Weights of a small transformer language model.
Size: 8 heads of 64, MLP 1792 GELU.
MLP neurons of a small language model. Each row is named by its layer, matrix (up: input weights) and neuron, and shows model dimensions 352-479. Each number is 500 + 40 x the weight over its row's rms, rounded and kept within 0 to 999. Numbers have three digits each.
After each neuron's rows, "fires on" lists the tokens most often at its 100 highest values on Wikipedia text that the model never trained on. A number after a token or word is its count.

L3.up784:467456530504554547551528516497524530435520440495496425426523520434459469449530474582505448561442503483499530514494495498600502505554453525545504521537523496539476520548417395475542573448466562543490576454454575464507533486588504553554469490430551472498554546518455468397414506556454541512511480432526472570469476602475530532548534421522538576464499472478415502519555470472486495526511
fires on: " |" 24, "\n" 22, ";" 19, "," 9, " and" 9

L14.up1494:487587489510475449530534417422473553515559529455460447437537529485449510508498555539604474472483510490503574568508497500438511505448548488480527494517543475539422515515400482478508479404417451495571494481468556497481465502460511496540504470528478486529469444488501435592464575476466480576503496538438531438588531407511493471435542520516507577460532558494513480537516444524496460466475
fires on: "S" 25, "s" 17, " F" 9, "f" 5, " 3" 4, "G" 4

L3.up590:476387526477489504478495520516435504443531531505495535497437513507431483429491524532541495524504433488527499486593487560465510436434556466526575542508491524497484482482512556527531554578481479505470400427516540533459473493451506481485569493512503516511513507530498526495541501507481512424469516496472454487484485476479538589606435523460514549615511493435523481497521403539544475498484
fires on: " of" 17, " in" 13, "|" 9, " on" 8, " members" 7, " management" 6

L3.up986:485574529507500458515516530460549514521444515484470480487537553532485472402502550521546556519492497471495486465464480596471512475507496469464556500525474524512527496494609443512483532587493452465486498477471516491504492485534481514549441452537485504516417515490570529490449488531551509476405480481530524499492506483590459506437548501482468446563535479506513556505497540490523489407482
fires on: " |" 28, " of" 17, " in" 13

L8.up323:480612555539547539474466531484521444468454485510529533480554530477477475477505490504513492453446481428512492488501489543438543480530529513528495453486519532476533430519501471528499490527486416589503509533459550512478546475497491514382518463497462543480495475504527494634504526505479470530534444479460568489553549497539428576435510468468493457600516473426552507489519489529520514499540
fires on: " and" 16, " of" 12, ":" 8, " in" 8, " on" 7, " |" 7

L3.up418:551521460512510509579543493495546522431482458476439493451558458535540497465466492486474505436486478507418525510514499497517520588477479497538487458504507475451551510506537484510550552499502526475503460535474547494460454460510505489487545529608595393431493563529519515477471599499545487535495518457518457508476533543514506539480518513548550474473552405451470431446530497449486453522476
fires on: " on" 13, " out" 11, " up" 10, " off" 8, " to" 8

L14.up1637:493489488504433497405500437516475470526515452457549516480479435499424490481502506515539477500552529482456586423507405494524475525536490488484552563468489566454516509521573542482498547547525546526458458488476434518428447536561525441507443499449552472499475460479508492413400505453525419521597472551492477475524469529522530459517539545518481503461472465455459427539454422499458491520529
fires on: " |" 42, " be" 7, "N" 5

L3.up1735:521463437517467525504517505409479506568422455505539545534514429547453614428479507485475520547483589511445546416445431520515472579584575525494538535493504464481499520451468527549431426503536549447500422481452522487460443414498490493530514491444454517469514527457532405510504523514520467529542501553547489466471480532544423454537480562471475550421531515420458458526462516534533516532459
fires on: "-" 28, " |" 25, ":" 17, " House" 4

L14.up1089:594493509481519517510497522460457517458525481554420466465455461456463588505531502512489471528524513517512562505450470457473565457506560489471488472505454490506510432471501506525471469509454563521513538523428479428425555414517485526577571493460516428525521483519580542533433490523489472516493461584477515490529435489523489407560597424513519516567415471519516484410450526474492495498544
fires on: " |" 92

L3.up237:518515459542496503500436519534499504548419488433515449539506472484527486504501525493483507539508512473487489480457536513464470508540462494493531525520558455536423511517425498480512623471484483456467480439510548452490448502516518509438413522431475466471462462517523440486511495519465563540492406544473526436482377474496537491474485527522511590471545566455493510492506502501438554487516
fires on: " of" 15, " used" 11, "-" 11, " known" 10, " called" 8, " be" 7

L8.up1358:520500454470523469504570448493415490513535544497517443480516563515419523413508502465535547498429504515425553497483526475463530439553507539458476511468517585507404540488474425559526491489526514492538470449527441531488556475506529451532471578542578537441441515527534491480576573501536498549574501473473458527430463489547474511551475558476519560475493515455468534601507456593547499513496
fires on: " more" 30, " most" 15, "\n" 14, " and" 5, " Mark" 5

L8.up754:494486576499523492520508472479520553416482490548480449395552442519430491462506536509488587461469464428502545452506503513488536440490535594540526533502475434562517498581525488467532445564577539503380455563446536554536544468499478563538517491497527483545488524518490520514541499506511548511516553481533479506454526465566521444486491489449465537505447505574419458438515526439545537592472
fires on: "," 24, ";" 15, " (" 7, " –" 5, "from" 4

L3.up852:489528575507558488433498515506512514626535495507507461549476530489477515472462454473424504511556498392517473548536527482518527544489498556476442469550473417484524489555583456434536530497500535480483574559506448428480465554580472512590471538516518539505464528453595491478513523434486448519585527496477422450492526558511475527533477519525513495494526571569523488508499445454502457568484
fires on: "s" 31, "ry" 10, "4" 7, "n" 4

L8.up1762:428539525519492525540501550577454481548471477598535494514524494434558523534563568514465484520477535469496515472450492517513500535498516457504428420406464499491480432527531491478534554515479449495459462483523526492464465476480469472490532607506494490452500568474573486501459442553491459521515577500428494517471517484472508570537509476543536489485564439445418534551483526438524455534458
fires on: " of" 20, "-" 11, " Chief" 8, "–" 6, "ing" 6, " head" 4

L14.up1675:544489503524475522466504535506493489463513504517469522520534482477539506438544497473486472550479500528538517501464508467452461557500445504457505455523529496516469492482551475508533515512448536504485526525476522471437420491472539518506444451502518488529518540521465583542498589446499464503436523485493549552467519503456586504440473516530522525373476555518614474519510505485456560430531
fires on: "." 33, " for" 6, " could" 6, " 4" 6, " to" 4, "===" 4

L8.up526:440493524504498455535471500572474552504495552575541482426535461594451611452474486509495588503514476483508494492484484574499475608533500538541532528455511466496584478471488471551481531511538473437592557500462476511502454551507454511508541488461520471605539477506485466552522494481585523536540485530552545487513546525520456537482464416493529443418485507471511520465497481483495558477420
fires on: " to" 28, " and" 8, " a" 7, " on" 6, "," 5, " played" 4

L8.up357:479493525448531505511492481572553538468561508519492478519497494495437457465463441475513547418446493471461524538538469591437471449479492574544492455431523537498482488546523442456515531509494465482420426521531459538523448508554458516449555492435483519443426491498469541534461517494482515529499538534491433467497471553444432480476446507470515497523430482418518454533520493553550486538557
fires on: " the" 15, " to" 12, " of" 10, " in" 9, " at" 6

L14.up1757:520496479524499407531516499587513540535529460488508457495452507407457544479513482494506565500544487546492519560543552490453500554499433515521534461537497501467502582499477534409478534525547532475466463519458506520562408452514453493513501468489483475537494506424525536499508571479564499581542512520507613466528463453465418474536482449502553500441513499556540442497530485465523525476492
fires on: " New" 27, "S" 16, "D" 8

L8.up1382:531493463543509487546512560454498474536512481414499473506525554485437524501566475484476512546541526461438547450533541468496516511507487521531450452515522494434497529502501544477417589437410447476507518475501607464503478549465454424558530443509460473580541501472559453498528501459484544549423519482518407518571459520514490503492466477514500528548514495439578465457438554528580413451441
fires on: "s" 45, " goals" 6, " games" 5

L3.up125:505483499525460509534486480514559492460521529474414520534480516497555476500471567520489521549478568473520514491515519448529491530525470493562482483550458564441485485487496447481552494452536502562528504536475508574486440475504407464549488509486492560416475533595480435497408525492519495462444532538455563494564537478516467568544416525487483458467519468411495488401529525439499479515523
fires on: " the" 25, "-" 21, " his" 13, "." 9

L14.up475:456475510504499481462518537496456508435508526530456559536480507513565515449389480500462548498474567499467443509456512479515494479515534513513457470536462426521538525531527511507532531520472485525435455537478485510541505511510565432484503549563513472549513522419422510458519521527474521560560471527485483436454462472546616525504469480483534530500481518444526524537493545540513510559500
fires on: "'" 57

L8.up1607:462516527428504463517560459479532444540516548405403452476440519521512581547520540452516545395541512579488567536546525525541496431518486504482465568557512552557523494504512528462520462453565460517548512403533541528540539517486487518521470607414517497499544528552478496526525439504478474505512559573509499458504501486549439491553477502507487566501471520479539566499505593483566524501520
fires on: "," 59, " which" 5, "s" 4

L8.up500:507464627496489455494460413505545512472554530535449531440579500470448521472518533484458518550471403467466485496474458413468455498507465527542576468565477529490536520511513505461522492434483531513498472473512424498571550475560493515530464498511431513553494480455569495549509516479442527511502523512505497477574471562521468532575405441487462515510475543393523513525514416532477496499495
fires on: " by" 25, " at" 16, " for" 12, " in" 7, "." 5, " °" 4

L8.up621:463468477489481442467465494453460439491417476488586496444479492517507523492462505454493477479493502419501554437447504545439416492460538573528562592519530498550499492441475551531513434517473504522551442529589489521528508494452509507437497471489523523529442503443434512493519523563510531545564442537528487509474477539433455534482520482496480519579511470463477526512494542521566529584515
fires on: " was" 17, " were" 15, " is" 13, " are" 6, " opened" 4

L3.up364:461538440511476513494470545512470473541474488520477471528499500483526518531527455569505474517523582525488503539482570471534474492463491504488498478518437462504426527532514516525515499477515589487559510444503509489562481464504442500408523490548462539542437520470493522516475510494475485510521533532503517457507501469474449555504520512495482539496515421494523452448497493455584537468463
fires on: " |" 25, "|" 12, " of" 11, ";" 6, "pe" 4

L8.up384:508560490451522462455503491583567583592478544469475434491487526515504524497476438496499480477545449456497478568601524506467484510538499483450584558463502502474531601498407424418486511490507491475497442485504433551478545454476519513500490452518533523482489637502443487442533572414576513545511504461461489491513477473504515503505507602463522518497510475498500460556540434551471454438447
fires on: " '" 30, " most" 9, "'" 8, " and" 8, " U" 8

L3.up53:497565530500445528547525510457474484501440424538497541499528483474482531507506555490509433480506525480464452454455530441517539482509517484423466486500512489478544511502472547513458496483571511489532557530498492505503467446451473467459624494590485496545467539558519417465543434464459423524514527584496548487605482524508442478483450535446476526449567440497472512504489523524517466502431
fires on: " |" 49, ";" 27, " GA" 6

L14.up1681:516555442523557460573485475552486427508529562450471500530457504435526546454540525435437533469490547534606453445435528503525586567427519449479505494493498436534598492485507504451491594556393515537502511404462538501486534537554486499498441491463545516488489491506522510511479452517541524474584486422491508474478578439503486541506525491571462482463568525486519561498476539478527546524546
fires on: " |" 42, " -" 8, " " 6, " Ref" 6, "–" 4

L14.up1240:455546484515550513514491525513469650485489460507479538471432508485511495506517494497454546513440493438490442501585558490521475490463516444517473470567479504493517482504506459514551519486464507549505559533504527539559473496544479488521463515502499472563546517485536436430493508516521458551645428475532503421511472573551415498450568470484553508495525459491565489464483553478464464437505
fires on: " " 41, " D" 24, " E" 8, "ic" 5

L8.up267:469462477517542461479515489522520585510524524500482421483527440479421487489395453444425500489477519570454530485516473542536549477543518492494500485526446459463529510468454529453519559444486488557516476568521515551498541502494549474480541514518470480534450518530472460454581566478364472498505575452441501527530544558469441498482447543539504501558554564470500563481558449493536489458580
fires on: " " 33, "-" 11, " the" 10, " B" 6, "." 6

L14.up1168:525521547535500599554514520556526482513552474523506475449508425505532462488470454541486497499513521501501458480458511501473509590518519549493482489476523533449574489529482473549503541479536455491575518461519512462492445547507520505586521519505489498484491534438472476509507502435522530499521476523565438540490491513539552471533483494603484567467520475558457497485503481443526472589479
fires on: " |" 31, "|" 15, "." 5, ":" 4, "\n" 4

L8.up279:516510443515504510436478519488485480610434586481482421520565470552442580528475480528553512514554457482531496483517502494475490481488494463509465517482505456494502497513490531485477505495546506459511475536543439557456549501450530514509569516477573457437492442469523458508517565484476509513512507562487547449531581474582476515481414430440458525498497480531542543460536506524531482457501
fires on: "-" 41, " '" 22

L8.up1738:497511501515495495454528505472505526511435478494447437445522539500510514525567462465533494383471445489422542480433520461453439483444466509471547515508507558530531544551433516514492483491514473501483561525497547496512484508490452475506490543466509407500565500504511491468527516525518562494513535591533456468543574538535466534423542498456466494511459473541471544484484424458495499504508
fires on: "," 69, " and" 4

L3.up1027:507551440442512507505530481475473518501538519516523447544453495570539522534480492475496500431400497513538537522482443514503539480554572568551501487561508515427524599443486521437492479497511513497474505454480499531454449498561493476558497527450485504481589510499506451596510467467579458572523524480468433497513504408533511505523516536567491502526521546519482517569520521480458430521472
fires on: "," 65, "\"" 10, " |" 10, "'" 7

L8.up1332:527543388546537500514475506481546501533456491474505515500544494488471488493471493544511504504438517491502493549586520443486532463567498495478456476455510548485533542482487529419409542519508390495468488489576439542513468514528493560464490434567543553455576520508469479523423453522441549483433566465535495422503494479595545413558499518559535458565510478490446505427481472471519544425508
fires on: "\n" 29, ";" 9, "," 9, "===" 7, "====" 5, " in" 4

L3.up461:518520467535589533509509511528548589503588445500461499407533489544483452490474517560484511449486477515517525497498511569486443431516608460562470516498529485516524591419473535455483500579514543513540394521442455543517525421530515496451493541517510517529489472572480455562501529519524480476496561463573474489526478476499474507483458439492526509487459553536495503491481463509500503489471
fires on: "-" 47, "s" 10, "va" 5, "ver" 4, "v" 4

L14.up1403:462462467534568427478463491500494454586529485527496466423503457495486521476424449579491521472477519486486519480524513455481499491499408378491558481483465543522540541502514535468503535523453505500540504475521503506470483478496523559496382530571554543467506489477496446420453461539438487524430484560529435559540446525531451481470528524519541464527434538526477456507465471492477564483567
fires on: " |" 44, " in" 13, " at" 4

L8.up1311:502535534504523466507532521519457510534488512539417534521409442517608452553493480471591400490616464586550548560522515515535495477553563447497499470472419563458475512515439424494557565550471485512494531489421520520557507465501474475562501467477544471489554537528454515445566560564501438500532519464455470461503527503526499405502496538540494448556484478482511425540503492555520568514520
fires on: "," 29, "---|---|---|---|" 16, "Because" 5, ";" 5, " that" 5, " (" 4

L3.up348:562527488433482464500520472496496494477497495461481555509414483493492571473483477501469455489519476501487434520475441426569426544503472541486565499541574478598492549490517497540501559517509399487518454526577477586448469453529472560455506484426540492534459455582522491557501466509438417547500488522445514483493570514536458428438549512455487471502495485473460458530482516476534484558448
fires on: "s" 40, "," 18, " century" 5, "ist" 4, "century" 4

L14.up168:542504484501481436406418538494501523446478508526537472466498505568529433453461533555446508460464470410524457492432487446470432523513477558526508561435490497428466482503518492543525485536433498467470465517530485550532485559430496495559532574555517476508580530557449469495564535494491523497527451483502451500527533479510533479528599533438519423459429481514478451497516498553575512484521
fires on: "'" 95, "’" 4

L3.up577:496485449464404511446525466462459574489435547490481504466552474449431475546513550466566567547548484537484560493508509498517504504480476510545534391533522511473512461513504530468461502504509502576552488467451508536516506469492464532567479545507549466522575530477493518508514560473501413510498493494521554598571513484550520519534507538502500521466553576475519519442540526516439429492532
fires on: " |" 42, "'" 20, "." 7, "th" 4, "-" 4

L3.up1645:530441495535458531386494502505591485481504572464419563521497502506456493456555509453514545463545597496467510513523484464466475537533519468473495422493489500466556489550425492515526474449543472508456514549500503427442488573546506470478421512460525518474453489485449531505470505521508532511512541491480470525527548512574423460547495447485496484539533508469557440483487429429454522521431
fires on: "\n" 25, "-" 23, "ent" 6, " species" 4, "st" 4

L3.up900:510590467515467507466478494444463365563520477500473448484516505482554510582492543557492481565522563508487483611534501477447432481505613507501476451505490488544451468461523409451509578514476509476489413369552533425521536506548538451491462561516499473479490470521452472506490508546569561500492514486446462472542521476468484590503489479468446486503508499506457518549508530518464512554482
fires on: "\n" 59, "-" 11, "," 7

L3.up1187:501499513468481523516565456540538517425531440509451533420465552480580555463486571486487509558499505490575451549496532529510464444499467504490447531527621559447482430495490514495504480506518488457421505533535509530460501521465590450427589391537575478529453429471528494522495543526504449505469528416505501447513504516528528544590536494503537496491514410504509458484501575517403523487562
fires on: " such" 30, " in" 8, "\n" 5, " that" 4, "ing" 4, " with" 4

L3.up1040:523516460568527528480444537576528530496577533519490492491500462530497516487530447538514490456528542470452454524540485515594449510462475543513462520499567485536530612506447482482511528452495468451535486428532494476468515459501493477565489590541496457479460501483499549504504584549475513440505522495527515535514505458523480569512593483568602474496445479426508557475448531459487498455447
fires on: " and" 17, "," 16, "s" 15, "ga" 4

L3.up815:564490475473442434515500432493516479411563527516502525513462456476540485545570504496459460554487545464538563464507501553481499552495522619470514500449488465483535453464532510460457560509465539522467489535458539494473477589550526545485528489539499528441376487512491476544487545531590496475465491490495516413523476509553499425577470541508489509452556512540479507460474522509508500541614
fires on: "==" 65, " ==" 14, " |" 4

L3.up1376:491480483534501449496515452545534577463469529555492544438495482599535559556545504458471477474533467523524566517477470568571493537561518428474515529445547509507507493432470505545531493468543506384521495466504466452479509502517577486512470480494593516505421495531483566457526428443538550536443458529400507538511532513493528566512474547482514424467489459573577476569596465493497518473457
fires on: " to" 17, "a" 12, " name" 11, " What" 5, " a" 5, "ha" 4

L3.up662:543472428481485495577545456462433511620460480449551533472469499525485494486560458558484531486541459507483537445457529441511467457562490530516463544506481483516464531417488530466506476498493581554553568486573406490502454519490499510520483525539457440485505586496460470600504542527452443505480454534513549464505482495440498525564484517500511502500524499502464451483413523569461491504532
fires on: "\n" 57

L3.up88:492489496506493514526408454563457450503541516495474485480524486502466460503482506460551520510488558481375444524484442552505498495571451529498450500511456495524430478486463468515535492545503562456452515486477486471478498533562478424548486508471478567583489498526476590425473482563458529556503411453488455515485518556508528480562580532494415498534552519488501534497432423492527491494487
fires on: " |" 26, " a" 20, " an" 7, " is" 7, " steals" 5, " assists" 5

L3.up637:510506615384466478483507536450538494531533484442510493553540608580525513471481535457505491547512468498500507530467505489546513484537425574459505522443505439540458462498533456507564525497510547463483514508517510517439483509478540498580521477460545525498351484492514486484433527553453525531531447574435481503465467459521532428510500392461557497450460483479460544577410460489477568454564
fires on: " of" 50, "-" 8, "ou" 6, ":" 4, " World" 4

L3.up1584:519535467500513477536451486445575515385517502439431571498472494489482584565420474559497461513490538435512427484545492521505477547495487587484495567484536450533517516534390545482473491534489440548418550522509456478463493432502492502516429500530521539508524508518483516533520514494521508454452546454423462506506553497495473466525410463528473499513493545468483474479492493450548381533449
fires on: " used" 27, ":" 24, "-" 15, "\n" 5, " by" 4, " to" 4

L3.up1536:584491454526490517437429560494550495435477492556505474557424515429436553498536528552503535540380524542471527455551573530536575500459549439449525578527513496473451464498536507446520475481591448446524495489474447512475463478531507508418483480526476501490528477475546502461494425439534527473519481548411486474522486465472454466516489536556451465491464518508499524436456545460551500562483
fires on: " at" 23, " from" 12, "At" 10, " |" 8, " to" 6, "djacent" 4

L3.up103:586515410517552468460486513524486475529447521491448473578459534467408467552480442523514488466451530583591508434432524433498567565439493519534537494547533453509524471460456497484479470550477502453431487487498535462491552425497423592477510501458482536524574463472479501586489445466537509530486553485496521458497439515519497502464452466529583503516493469520485486540488458610516538530575
fires on: " |" 46, " Date" 8, " Born" 5, " June" 5

L8.up1177:497561477445439465467578544509560519469522509494430504499414509491523448460524542550557520465514529497484513452507523415466532554427494502459496496447562491495433569487525561519523488527507479541480502514505482508451612485548478514472545493514578490462517494567499584494516501557518466518524526440442476570560451494520529458500497503515466515517457503443485528573456481512539494511467
fires on: "," 41, " by" 17, " place" 4, " By" 4

L3.up927:498552463431458483561496528481522434453493514427440587441493508541509465470632484501449544466547562548527481470497522476449484435504442446449540482505416532582554520473539509550548447478532396525467529456543522487504524473527502478483550510517516483427478439504553572464489503496567479569480548528510507506491485510435472480546491519509548503506480502483459502523490521432530457476534
fires on: " to" 28, ":" 10, " of" 9, " in" 8, " with" 6, " on" 6

L8.up1639:512444438502485506485478490495502503508472490473533454498448486554497522412457499455446596482467524481465512463506543534479466454515537527541493535468537477506525524531527450476579506502535517445571451498532377505486498503536466512443483493501497544492499515455568488507536513522517491449497546573556490442501456476526469555426503470527509441463531513571453435510487481514558541527496
fires on: "s" 68, "'" 5

L14.up439:501479457527442541490537543491516531538505490514450460433478499438517535490549422444446512473523547464527469579487574548473504493452485539475494544532503551536481524469512437488458555584571437504479504526536504465521573494543533414521457570538524579455503461531534491450536532522476453526529515515481533493460483457540424469459542509439525471454524534492454526515509534483523430520504
fires on: "." 20, " as" 10, " N" 10, " As" 5, "–1" 5

L8.up1765:500553447488549483503486517455501593568413544586446453490439474516528518489527472469444593540504435454512495507542520507598456560516462542522530539463546504550480475478491523536489542500463524522471590392497499517548519506575527495472534517485525524482507533538489557551481487494545416500557511451511502527535513499527402443557444471511423518485571436482504487505533548556554508533503
fires on: "'" 43, " such" 9, "–19" 6, " (" 6, "—" 5

L14.up726:441469457497470487478565461458507461554502466479482481497450415525524557480532517526524475515524551504510509609494515496467499580541483501469514485547514498510529507526478525471487599441550424479469630432472552613469582487455548492538546479499501513521601576528544493454561439465510545487512543575497435533438524518542530471492386465536454546437511462501552532564490544511580510506447
fires on: " in" 22, "-" 12, " (" 8, " In" 6, "—" 5, "In" 5

L8.up664:538534478504440489391454543507437502500531484450530483440527538480477536489524479488463495504495538533503523486557537473486537541448506474468494504463497493520506515515412487490509499500499588507506504491540467444508498522456517529460532494469481498554498453481434478459586533482431452483588548514511481454481506534480509593525526479560490488549499425427519531488497576485482457438500
fires on: "," 51, " " 18, " The" 4

L14.up281:498517480474473512609466494517454480494494496504393463522540464487428467532468495500484500576543505518482471483412448470445510490512508532525543485446558459456545510527513567570525494479513480544443494516410525461480485453533528553459543459478527499493455530505511459490511413414467465467474438508539525465491515519515495484488524401539412450547467410526573515441541481427452462512550
fires on: " |" 49, "-" 6, "|" 5

L8.up1003:527490501533520473434504452428516509450494524431507552482441459487520506460507482533531484417583394511504520438489546502515445492523579474495545494563494572569501523500544574498539491540512472593455492501544494527488529472493480511465540480527501538478459477520536525533533426460468462583601514528567502482519555464464513442512456498579537499565521499568515465460549450483485620516470
fires on: "-" 33, " is" 18, " was" 16, "." 7, " were" 4, " -" 4

L8.up209:468501458548530546409451424509581521461532433511494543404517484529543447481491515518490498539593501547466495479496463567587495487481520521486486514534533567475510498559458451491519542522505465532422533535545532504456484404553463523443541508444575463458537522569466547482487502484520458478533475469527488537534500587534505516556508479473426443552528513449491562447483421522465505451530
fires on: "," 53, " took" 12, " taken" 4

L8.up1268:534551563479536481515480529530497494484519430558504528474570505527508443522432461520529512491491401518483493471465463491475505471492515562472496453481535506419550534561501463456567487524520529464506527470503520430461533378550486534497459440491509533480631473473466551537579494454505492551571530471479514588515510475477544467543512475477548490503525477492462474508549476467496410450525
fires on: "," 41, " in" 15

L3.up1738:506487567517522552450577528546512514494470491462523444504556469536461476455506500511504492504445445494430518561477423471548466448477522538501489472547536480494533492514547514505511572458471517467499508493521485471478501558507519506525456470499558529444527530528509460415537521489480518501446511494541529473511472407520487451537479498540526474511522541462481549531481487478513557494546
fires on: " and" 29, "s" 12, " |" 10, "'" 5, " than" 5, "ever" 4

L3.up1122:521566524491489486490477512516486531474489497495499490574474477483492411574491511473575440487507524529499554512518473515518508424540497466512483434479483486532447510512414518551457498548492492384449530466456557521461471449487431550433515557494526561439510527512490568494449523479422463548461444433460534449525515483483595543489502561528505472440561409483502529540545407532469467530466
fires on: " |" 59, ";" 17

L14.up328:554510508516523539430527514482467493567484492548433533515488554495542581430489477569518532508471482442563553542518516455490493509533541459517541470481489551532557510497427501520526489447524493548483521517515451556441442606536507494547505463468457433501488502464512493495586483537471496554556536569489516477449585522549548467591512493511518480477488419517446543504576442472484539476536
fires on: " was" 28, "," 16, "-" 5, " method" 4, " been" 4

L14.up1622:501504447531519528558472456516498502531477469484530524541550475514478508495483568520543525494451552470525495535556472518507541532475541496507471508476443425489404493508500521590586426498534459447529452486539522512481489481549570512593582485535529501457470490493521473529475515468530507453505531594560569485512533413531484512425462512504521415498507436568467574518521526479492510470482
fires on: "," 26, "." 13, "-" 9, " 7," 5

L14.up1447:506527468439516449487487512521497571540473450529501437547462504499614491532480523463541544499498457416576551498528546627488512456525450465501452491545527483497510460472435458506488541504605515512469566402623421561545556529525490433529526436549508524475462476518517457472494489499484477500526526519467471498479474518471480441490532438561541435454531501562548530525534508464477507462484
fires on: "," 26, " in" 15, " and" 10, " Ne" 7, " Southern" 4

L3.up820:524502484494497565494491543471470474545482413502402487505467508501511523452482526483496549566554471497526487441578463503468528467415551426542550472507451533473505496434503498515487526419416493469460562416447430506478540513481490468537499503488465481451479554555534471474519486512544507536536496592476526460520587499499548474498518528599425466501510547438499508522548501470435522482518
fires on: "." 32, ":" 16, " more" 10, "whose" 6, " much" 5

L14.up109:480584483554480483506567474504427467599486506440415519503534525455490491461427503467490504525526489529473489440514535500531463539544574470552483453536470502465474474527486449466491484508446525513587493522513490483443502590481499487479520537585484433564497490422453436522517464441545499488460441565523476485505548416521460490543508547427429472488500449489542498495541573492448490532436
fires on: " for" 15, "s" 12, " in" 12, " to" 9, "ed" 4

L8.up1632:527506422485522426555512524505454508539517418586434525549525463417473552436487564526481465469438500494527491521520587574476495502524512476448513522481482477537472483413490477517501525540602495520523491504544496495542414476463452574484476454491452518550478437513410540507404511496553497587529490478490502593519494396488448531489486478478428471512550571532587546489548543485460569490402
fires on: "S" 30, "t" 9, "s" 8, "n" 8, "k" 5

L3.up254:516506541507406502529536532447496499521433492491430495505552574498492464501501519484489526583533456429484570516568509585516452406511506478508481563460510528501434483519449466513453472501458529483472496486582487533459550483500532501468473528526457460435434563561493562532488532476499508506546510442513489518549461478497532530577520516496497465561485448451488494408518495555542501453527
fires on: " through" 24, " under" 7, " United" 6, " after" 5, "over" 4, " due" 4

L8.up1609:519506536473446534489461553511496512499424514567458430476391542508505568548521576441492526468432519504465483547514515477579446477529492537487489502465568495501454516433444521506561429483567462467483492475510475546501504463527496479504464477547547487450430460520449541484493501557550438458516497498499479574540539580468492453435525472546521490506475468462536484508501490468568515483532
fires on: "," 69

L8.up1529:495500521469492534486492469508557542506528458457497532484467513526489431422520505450460483504476463385518467441515530625573499480492450533495519479513460583538520546501496505499503462548463505493468444504535429523471585514513501543473595453530556468492573492509503488524459555558478523533481460460513512565486490516486503484446482562544540616512567468465431493458497539456461471488420
fires on: " in" 34, " that" 11, " due" 6, " 0" 6

L3.up1715:542510525494498457501534473532530491465505551477423486512537470524524523462441461507512502585508367522493523481408516551481501455525513559582496478518518574475517467525512449520563453432477545514526501480494581506472505539445507579550530472507555496487446548568542507475495528532510470521516550471470541490459533509485538511507482408507459469399472482493524531445519524463481550557558
fires on: "," 39, " long" 6, "\n" 5, " 3," 4, " initial" 4

L3.up996:461438487455487495544514497508509450516434473502483523587523506497451422484510516492524485571546508491472487475491475411525529443499504485497470538507542491524533474559499433481582507500545475518467421489527530523472517480491492551511479520447538576436446473480505549493455537491516442498436419468501543501520408510485542543506463479517504465504437504464452511520509425469553446481454
fires on: " |" 91

L3.up745:459467507548426428496505430493517499459575506516415512512558489545534443525541501484524482446502498478437457496499513493434532527454479610426438507499576490502532511520513535545567449502460529483438535490485492508413456436467542514496413488506521521522542526509503485492507491524532507487493582526417492470467531542548535538484529498507471563550488437515469516505517497390559505546483
fires on: " |" 71, "|" 11, "\n" 8

L3.up1618:449477477517448507626507526456494466533456431498547457521550491460466536555453523535545538612536490535563578535476499491512504560451523476554513506519558453436458498520474534514456537471500539527497479556459432492480466553511433578533484452565496498512504516496477473480514460552463508439477553547509495498556438517520406477443442490508491501506445530509476506409543482551503441517516
fires on: " |" 64, ";" 6

L3.up768:541453454574457479510487520548473542459380537523476527498545506446504516570511549488500527534544472465444489501478531497570533519562590432481488560562487442498585465495495506463510523492505500529467481489475471513407491545448506430459554438520499509479513465492501495559433485466456448547483534571487489479490530569476515499435523499574465434518490520484496568574472498454473525487508
fires on: " |" 42, " to" 14, "N" 7, " life" 5